python train.py --n_layer=24 --d_model=256 --n_head=4 --n_kv_head=4 --head_dim=64 --d_mlp=1024 --vocab_size=3675 --activation="tanh_gelu" --norm="layernorm" --norm_place="pre" --norm_eps=1e-06 --positions="learned" --qk_norm=false --attn_scale=0.125 --bias="all" --tie_embeddings=true --parallel_block=false --init="normal" --init_std_qkv=0.0312 --init_std_o=0.00452 --init_std_up=0.0312 --init_std_down=0.00452 --optimizer="adamw" --lr=0.00227 --beta1=0.9 --beta2=0.98 --weight_decay=0.063 --lr_head=0.0135 --grad_clip=1.0 --warmup_steps=201 --schedule="wsd" --decay_fraction=0.881 --decay_shape="pow" --final_lr_fraction=0.05 --batch_tokens=131072 --seq_len=256 --doc_mask=true --z_loss=0.0001 --train_tokens=432800000 --steps=3303 --dataset="wikipedia_en"
MLP neurons of a small language model. Each row is named by its layer, matrix (up: input weights) and neuron, and shows model dimensions 64-255. Each number is 500 + 25 x the weight over its row's rms, rounded and kept within 0 to 999. Numbers have three digits each.
Before each neuron's rows, "fires on" lists the tokens most often at its 100 highest values on Wikipedia text that the model never trained on; "fires after" lists the tokens most often just before its 100 highest values on Wikipedia text that the model never trained on. A number after a token or word is its count.

fires on: "0" 18, "1" 12, "4" 10, "-" 9, " February" 9
fires after: "2" 24, "1" 20, "3" 12, "5" 10, "6" 9, "7" 9
L18.up270:529522517498509481475534534529486535518510524500483500513540466512492497494459494504483493496531528475495491460495483524505504503513493531516483497518485478441468508492491526489502505513490479505447473550491491501489487490491518493462502514532495491484472520526545501523468511492533474518484447469479495487542512487497501510478471436541503473529469547494489478505527446495526481510496485475527485537562517517499494468463513509476563468495493503506501491479468534479493472507504545471539527474517495504491491517468523509476539463438508506505525492498497509553493504520474461483

fires on: "," 35, " " 11, "0" 10, "–" 9, "8" 6
fires after: "2" 23, "3" 11, " " 9, "4" 9, "7" 6, "5" 6
L18.up252:545559533513521502460545529492537522444496510485520529474513499493518509534479473474504460514476521495498461504503445516507472505540517484483474539507494458517474480493525497480538518478492497471490500462508462470501515510477551491501508491518509521513520499516521525494476489510548482453508488494502511514491503474520510449523512449495462521543482475454488519494495476503542489484476502481485526472506527575533487493491508506473493502529519486528508512502499520483523517514512564542475477546507509521507552466506523477493540521469490425489517528485494536542484492508489480458

fires on: "–" 38, " Division" 15, " Conference" 6, "ensus" 6, " season" 5
fires after: "1" 27, "2" 10, " C" 6, "A" 4, "3" 4, "0" 4
L11.up676:521506464485499518465469508491514489475488473454428523449535500486489511514517439452523496527490492505502528525460511508489467518525532508484490505476510479518505481488506528490527514510498564449503519468527491522521525456494508484546538517514524531529485473518521522479500516507492521483477485474489502512455491487514483511526474507485491500521503531513514501528522479524533554532498474473483466507528472470480467525482511459552523499493478503512544497492506483507538497511485514517514574491495482505504507533460522492507510523441482521474533549536510528518529507532481461495

fires on: ";" 33, " |" 29, "ota" 9, "oan" 5, "6" 5
fires after: "1" 26, "0" 24, "oy" 6, "2" 6, "l" 5
L13.up598:531509489510459515488508541503513534467504504481468514481486486484475493514486497522502529500463526477524462488506480514528510509475504504510502493506516500509498518524481503465520490548498502475489483523488442548540511506503491501480491491490488509512489512500466518578471524493520518441509501450508489501521524517492529492513486489530449511517476601497487537497492424489515519446473487477488506493515517495469508454502456499453450492530501473502553504504479491480572504548506531534494501502488515510486509541499493512484518487476495490498524542528518466502493471521446469491

fires on: " |" 61, " /" 17, ";" 11, " =" 5
fires after: "2" 17, "1" 16, "0" 10, "3" 7, "8" 5
L19.up354:474512537470490473510503522474486500513535502472453509498531491518512528524474489540513471519469496497505456521512493527541522476514471531485497529519510500506488472478475527502491468490505495456462498504483495492541482517525484516547493465484476503474493533470472535529517544466509489509506473466482522492531520504538533488500552462539499498510473549442481467497542489491564502464549529468479486484512521505486463497520481509492452451507466522510497503490473499503526479541492489532491479513511531505491505513475501537475486490520483509464511524525507499490508496552491457525

fires on: "1" 19, "8" 16, "4" 11, "9" 11, "3" 11, "5" 8
fires after: " " 58, "1" 26, "–" 9
L16.up1023:496545548526525429482490505490468580515510503488504459474499512498513473477498537505501502432523468483510531522577541456505486521479532482477478526469485456478524466507489493497540483493480502548445508507504474483522515490448504482519491485514506496526480505546515506519486487527473499499499486455491489479483477498511506456542475509523479490522519520509515472568522479502510496516448510491498487517495497513509463491504484481477488488476485513538521474490518508487500478509504490492495503498526521514501525496507488523497525505459508475435510528472460503510484550535513487436

fires on: "ops" 20, "um" 11, "ins" 8, "ick" 7, "ens" 5
fires after: " St" 29, " st" 22, " tra" 6, " dr" 4
L9.up339:507526530500483492516490513495497511496483517507507532485545519519490483525479493468483502507479473506513556466484534558440470497503511541546526511459460476488509474523516436489478510561466491463480474549505514483455507507482471487496506506465502487465487482518500496494472504502502528516526466497537490463488467536500510523494517479532500504506534512510510503499481495466482510529489501489497483482522526513513511521498468528570518516463463497539562497486479480550514470512494524523534494509502562527510509524513507502510497504499512518547481512515515486455483548492483531478

fires on: "–" 54, "1" 14, "2" 10, "3" 8
fires after: " " 24, "1" 17, "3" 13, "4" 12, "2" 8, "–" 7
L18.up491:506532477468500514500509499499485493460468510474490527475521501488516528463490518489498493500488518484544533493501506531499474515514530526516511561482491476477495480481500517478494492508510525443493490470517493514521488487467500500548505490536537520487467496521558522532451520494563464521480482450466474506472487518494474555489518518494486489503483562537486500515486472503539490531495510501494494502514523501488458522483490520479543467463532477503498487525533515483479460523530483518474538472512517544475516505479536487440502458436521478458530496512519524534484492547488466445

fires on: "2" 26, "," 20, "1" 17, "3" 12, "4" 5
fires after: " " 48, "3" 9, "′" 8, "8" 6, " (" 4, "9" 4
L21.up506:522527481457518507481498520524484529463478527499506494495483495475534495467500492482518436540492498452535551464489516496486491504529494508553497528491496466533519476514475461501494506493507495466469495476521424461495498493512497478481517490497537495525473494533539490506539522493506456531484487454490484507517521523493505514487504529501515508511550520473496484501496518484522493534497483543527484492477522507507483513492541469499488476455514542530513475525492498496504463521489500524510481457513504551462505491551526473502529512481538437478531517528488488564520521548508454469

fires on: "," 30, " |\n" 12, "9" 10, "2" 7, " |" 6
fires after: "3" 20, "2" 20, "6" 11, "4" 11, "8" 9, "1" 9
L18.up570:510519526529516503461520494477503547502480517496524448474525478533496528525491469496497474473486502519492496502516495483480445489482506526483498532466455487505511498486491500505500509504492489518536515513498509491521513491462542462522484470481479515512487557508527538506452490553502511552484475464467508526466499465536468529500542476517508515565496508485528492516527487506534476476492521488523465462574547516499473531476482498497490496473517523498542494494525513514497497560532507525517509539511469460505498471463497513497487502472534465484504526497477503503507510504516467486

fires on: "1" 53, " a" 9, "9" 8
fires after: " " 56, " in" 10, "1" 4, "9" 4
L18.up156:505536487527504480484500518481505486483522492522501456480448515503512512565501475495493504513531506494553458500519543500515522510503491503492508560506469515503536460483485524523538524478490521516501479529484499470545505490480494487522506488474485503513475536507515549506421494491479496460503484460490453499518498490519521466509506522547479493536518488499524503502491470531514479502523497526505507498546472519490499473512465513515480489445503456553510511513500456469493517517538501515530556466444565480531518483507514519494519517490524489502465507482505499488526495534471438449